MLP neurons of a small language model. Each row is named by its layer, matrix (up: input weights) and neuron, and shows model dimensions 240-335. Each number is 500 + 25 x the weight over its row's rms, rounded and kept within 0 to 999. Numbers have three digits each.
A block is one neuron, or neurons of one layer that tend to fire together. After each block is what it responds to, as a language model described it from the Wikipedia text at the highest values.

L8.up2041:509490499469509481500461486499520493472472485462530473508503515459492477490503501497510526481500533548518495518522466487526505478474525481525452542515497509473479474456494516533502536526520466503509489499496477492516495537510524469480494538499499506466502465504543525521513503464492523520
Responds to: First tokens of dates (day numbers, month names, leading year digit), typically after On, From, or table pipes, e.g. On 1 January, | 1992.

L5.up128:418493523464516516509461475469493545479466533474487442514491468520473491488517493518509526489478507486447466512497516518419472516512497480481530528492486503489542530489488495488456535501485518546521535496476473533509494508440504521535470528500547429524500554527519499480516476514487523513
L5.up490:502547516456491472496513471487544516511494525488485498487509534492466473521517506516509488459514552489491522471459512503462497506486422497498504491468531505467530504503507461498464501515493488514539531532484503514505561519500516507490469488517497481472516522493511539476472470509449476507
L5.up494:443492514493539489542479525488471542494447506493485485482484496480499513468547507475495465506528563480481471522503506492460523493493519478495471490539489498467478488486497496504469524495505481521516516470475479500499471509476468506538489510565499473527520507480487457496481480479540556516
L5.up636:450513508463508485494498462539538505501437518472493482504525533505487463496504532550495526474533537483488488464511528514502528457476512527527514493450446516499508576525480508468469486483506484544535457492505503512502497487472501468514493526504543516494455520519482524510518502528480475531
L5.up1032:447455526516491499516469504485471518436469510537536493538560502477496494501497480510451478503505506515478482532485476497489496491461541495514497449486475558470513479487538500559481518537473485485534499470516492497505531533449513506535514512475469467503501537506499498472460511475521542487
L5.up1364:469494492513484553436467511523474528489456520500503467495489478497522460498515496507507493473519493501468469513504521466499500505480460481472499483508466473468482499483498487488463498506499502526547508530481487491509506515488540482506483518501512476517522505521488465461493512497494523509
L5.up1511:425479525435532536509477508529451512449488533517517482523473497494461475478491473510537509518527515518505432511519497499447467493462516445491487482496494480474475481481530492485491528465526480512530539450509489520485497511496452533519489538506537509526490531477514480470444504479535550488
L5.up2054:512486504462529461480502461509494535534500486495516453480514539492515517462507517480509530514475503540456423506477486527517510481481508515466474504507519524516507520488536541484477498494475515492475453519473521489516499509520494511504508540476513504503555478533495515498512513477482515474
Responds to: Word-piece tokens inside romanized Asian proper names, mostly Chinese and Indian people, films and places in tables or lists, such as Zha-o, Raj-ini, Huangt-ian.

L2.up67:449453458547496514483450515477514508465493538509491513471499520460526488509550537491452513488539475469538514452495512504450545502477495508507517512505523519488449501493468498471466500490482468477491493514484498516513529482529477510458492448508489495508487504490527479523532585523500485506
L2.up258:496527497487491464501477473474501508500509571478503505468486494438511488464473538524459521535525503487488469489610548470462529530493513505516499529508511507538510553507492478495495515542478496465534472538504516471478516490511559517533511520553455501463526477545538488479485542453501551524
L2.up817:504513468508474517488456503485497467505512477529504504484433491498490505468516471461448471542496441494492512462485548514556490548483503510469537501492483483479503505504499536484492500534494511482528518474525514479489535503471495502518466493512532483533483493467514475487497523504466516476
L2.up855:503493453504483504508451516485515508491509506513478524469472468527461527491510515464458515517515471522474511448509535560524502518520468527478492557505502483514516529522497537511494534535498505538533520486525522477526541521483521522502477485503545461555517485435519467494428521459460496498
L2.up908:507510471511492515463431546497514516509507493509483536479466502505464499488501470503458490499522474540506520486513500496511508530478482519468515519522526530520469522564473528461499491495500523514498528491503522465474556497461507536506510500479497521523537457520480487486452507520484527501
L2.up1346:490525483480470510516458482476533502502539494490465544490453483521451519474508459495465505496505480519504520479495515526515483540497484507457506541504484506500489507530495529471494499496501503498492513511511506442513553488451486513536492521492535481540498478489490469476450535470483459515
L2.up1878:533507503492533522485520504509519507484492501493427509524505519461501543510481490505476471490529512486488551482495511540460510475532504512484479507450491495557494504501518500522508525510501497472516489458490503478477457550502514507524481521494502500484518497501527481493512530513463499501
L2.up2023:514521485503521508506520492486523451490484499514504526508478498471448523496487519485477480536501499463544521455552553487495510474490491536530497506494522510501473530497492478531474487510478534500467514495513526486498570519517493545484489516501527518488500537512544464515481538520481511538
Responds to: Word-piece capital tokens inside acronyms, codes, or all-caps words, as in D&RG, CRAN, CPN, SBN; also capitalized first letters after line breaks (River, Luke).

L2.up69:498515484500459492436471515501482513486528545465517480471489501484494476526494489462520475486475466477509488546524519504504476471510467501507473501523511547496495544524445489517522509463484516511498497479498514471467489500462472549484477451474595552490511480516538532468525510528518494525
L2.up151:482523516504465501435515483494500503487512498498508488444545493518567475485502491460487538491503492494520530546542494499483498500479471537480473531521516486533515483529487501484498493503458512522520514479491504483508476478491503520498509462489545548487478483507541482493525519509548483497
L2.up684:461465459476507524519476507511584513490476528472486494525508537508480492487578472493445536497514466466488498483510509528505523523512510489492468479522557504509486535466498517487543486506507472483493491508452508514481500524482516442481488505484475515470529442528519483489509507527512494503
L2.up1030:508491518484488474444491477539481519487529493472507502492508471489509474498543477477530485473501487532514493563544520489503487517492491489511472508511480522482493537513460496478494513467492523522472530510488548470508491503468507513503485455468572525491558468527508513479502516474512510500
L2.up1142:501496497486529503491491425537517502504473550479483509495479478472519474494550541514466475461531501480514494517504488487526476536478472506501476478494512528506490535520504464465507479508501517520477552515454507482483504505518535507529475472446523525468566448506516518500502530485496492520
L2.up1199:488446501504514511461547499558529521505495491481487487490503524527538490455494493489476511464496489500536476533487504481475533499470469516517498514512486526510515495494485455511497512500487471496470497526498498473489523517562545491500481483491553531479535462486529523525480518492527509498
L2.up1421:486497545493474470473503466488485516463532497486476517481547471512496473502535490468502511470479490512524550560529508530488456490512466513495465562491504498537475511496474499480523508512476490542484517480464516460517472493454499506483484408476533531479511478523515524483515529512538469492
L2.up1943:501471505541511479495487505505500521504502513475502468492529499479484487537541506464524479452518464502480492507536500501516498486489473504477506511512500551483496553545476474521462509455477546517497514486470486451488492558462516557513469467493537579470496476504480518473464510502506514537
Responds to: First capitalized word piece of a proper name split into several tokens, often a surname or place after a first name or title, e.g., Wat(son), Kat(rina), Lam(ont), Sar(ajevo).

L5.up703:485485530520506465516520476544522483494483505480487503548480511526529505493485484519487468461474489498486466495519517494498506483515485542459465512538505518479487528484536474490520499514483438509456502547491533462469477475491499542500520536461521515491487505504542521495482547520476505519
L5.up772:520532491530487510504518482535506458474485553503507491503501527503511480507474492494511424502459471498533507496531494490504516477503531533491482486496528559513516487463489489537502509483506511494487474485510493496535500509528460503499498435560513524474487511472513479481514517522457535455
L5.up841:509466542506518480494468540508535518481499512485516510488495520506473473520497485501476499477516532472457451537467477557469512527485473495478480478500506531466464510467468439495501513468509503522502496547456492471487563461517468478502497469487476467477505484488491455501480513515442541516
L5.up1048:493506498530500514534510475514555505519505478532474482531458475493441528528547524505481484519554495449471483522506456523515537541483481521494528519513463456518487503522499487535469464491492479466461507527475503497528519518489517493487487505476502531524500493504547489496459506490506527553
L5.up1385:476498519516522459469510484529505490536500521521517531487501521507473522508519519488500478502510477509507488510543509487522510508490480538469494555485556515443496488464451504520518528515545499516532508490482527526511530516483486498515478526516504514497470525491528491501522520543521534565
L5.up1685:503501483484492543496455553563513510502499462476498511542525466511492515524484499543473474517526507482484515537530502524468516523500517535499554504519508506489476522455490513480529514515511482532468476502511498546504479493500477483490490458501516482436496521538473502535488507499518529541
L5.up2261:498499492557495473504496530546533459496512512533490536495522498529432489499510491472494475518533545487480522524515540495482472502494494514496486512525486510494475526478472500516472507524488519515514485535510520496469478514533474501499475475556529475463480550535498512516488487539545505510
L5.up2266:507489511507519493512516477570516488469488523486508494505480521472464547510492515475479544501488461520493477520517521515517524497491506554487480513490512461491477536483504530504507497517520457519535539505491511453522540508492492513476522475580522472499545451497468513493501503504480531504
Responds to: First token or word piece right after an opening parenthesis, quote, dash, line break or "In"/"On", often year or date digits, e.g. (2005), In 1956, ("Burning.

L8.up2068:474496473466494503504485464495548537506461521471470517489523477508506513491542471505506500482504473497484480509479527521482496488500415461508516520510515488502517507522499495508480499518516508501564523496532510512498501491552459478512542546493467452471495495529511475532508507518527486525
Responds to: Tokens inside table header rows and column lists, such as abbreviations like ERA, PF, OT, month names, and period numbers; weaker on mid-word pieces of titles and names.

L2.up873:531511464466451482511512488531506503497500504468453496532522489457470458499488487503502512500516483459469511477489517544439531531518506576488498521510507517494496542517528511477499472447503508507529482515479492452526528497466473517491496483475545518479482519518484495540495518476481486568
L2.up960:515461461538497498465489530514563480497489486536504525464502542500479472517489517487494477471465474474546500485514550480481509520511483542499522488566523514488506497543482494545499489498525508489533518474535494478461520504475523511461438518493508540484496507534502514470483501474490489511
L2.up1229:501454517512454475521525514513502506493538525460504498525483495467496474450488499495484504471503503445520537456552468510435517492483468493483510506547450577456467513464501485520512491462518515489485530507516523466475497464471453511504460480518552514491495492514595536530510512516509466565
L2.up1303:504475507495509477511503509487534474514486496452505478479527491513469501510487501505511481461508486473518509458447507534432512515505465531502509442525468567519494530525534449495523498481501468494494478506480471485479509509443463511500467517514539516513518478510552507508513532478511472569
L2.up1410:500502487499445490515465488525527484490524475494452529502516465468509493519479495507471512511477462512480523468508477478486503526569471512462513483494504506473471544509508492505582509498497506483480525540447543488504555458480460533490503546501536515493510488520501471487564501476510519550
L2.up1564:496435528520475454503498498505518525500533533497498512556480524532430508506491490488525488521485534484450476513514536543498532470535494533491492491552509566484526477468493487503470491424512536470490529503515499480489507512491510474502435507512504488498524498523521525488521487486497456532
L2.up1931:503456471526460475467502482500521481491480507494451491500538527451480477514500523525505494480467496446507523473492464522485526530504485510483528506496486553479514525514489468519488479456519513419519502514511513466517466483477457487494420500536545526487497514531508522526471541493449457597
L2.up2074:525498514564492504517519513472513478482473512478501467457466498489517479515478520535478458480478480481516512466496484510478525527517470477488482498526490490488537538485534521510552506518488495517488520519524498523464476515492475509497439524511509488492514507504562494493508529487486511533
Responds to: Fires on the first digit of years and days in dates (April 1610, June 29, 1995), plus semicolons, colons and line breaks separating items.

L5.up20:452493504486460528527488493509544491489508491510443529514514529507464474516500510508482480523490500488540471564524534454482510522516484480471464461489511482468529530500494481504507529493546486512504472531526456512523470484496467504479482490457565497509500498449514552552522511497489510503
L5.up609:499472509461491519514546450527502517504474511526487503487478476507508508478518518551521444523496498482499482501510457498496520470503464505533517509518507476473543476531495445478520482502505507510541507427512520545461524461494523494513483532500511512519520490509475518514488561506523471533
L5.up1698:492493504479479475544496440488482480543481518500495510529484484479447519484499505542474538475520490475495505517572484523504509512473485516547530502518466501475504475476482488512482497499497497491502443463481501500481452457502539510519488504514538465532489534511554488497537544501549488543
L5.up1723:488504512497532489510465519525528485500522516488466528524511501478509489491539527502491520456501456484491503459489517511500456472504536509507515473472487493512502529508491550487523503541503515508494526535492488553523498515506552533511496509487497517496523473498496511533455508509475457533
L5.up1870:512553482489512514527496515534492465485496527493523491544505525456484532506529517491483491439523502489461496467510501518497542470486490544501540492542473503478497510487497489484514486469498474498513457463504476488525536516492514534520477518476539494485481437492482515521473522516491494549
L5.up1993:488488494505468506460494519479529427513512491471449499542528471502470531553510538490499502457533491500532543546490494497527477487495495491495515505523519505485522506474554527477548540476505518491528486494510494528462525509466564523500480494498526543535439475490508514491480538542520513476
L5.up2157:487447505515471455486498495500502472476470526482485524472496507554508502471477478493464480506553489487525488484443465503519474457528529534501525507512473502464449507498543472440479547504515469517489491489508471493477511489488530540545574523460507489506469475507482533498470515526493501450
L5.up2185:452519492515443522515476493545477501481509510477500461458494509487504492485513500475492521482502513517525512522483508518459451475456506530475477475512519459467557527502497499469512527469498552542486492570476455552507492549512492518531498492516510514467483487547518552500515534471559509527
Responds to: Middle pieces of codes and identifiers such as ISBN digit groups, SMILES strings, acronym letters, and table pipe separators in reference lists.

L8.up42:439490533479545535512473512528477499458435530506520444482476512469494489496504501521519490482499483496474504518497509509498491507443500467507540481490504491517522510513510455513512495517481497520498468496503491505485545539570499505510471535463512454493475468501491480447477503460527467496
Responds to: Word pieces inside or starting non-English proper names, often in tables or lists, such as Tok-ud-o, Zhen-gy-angmen, J-ayamalini.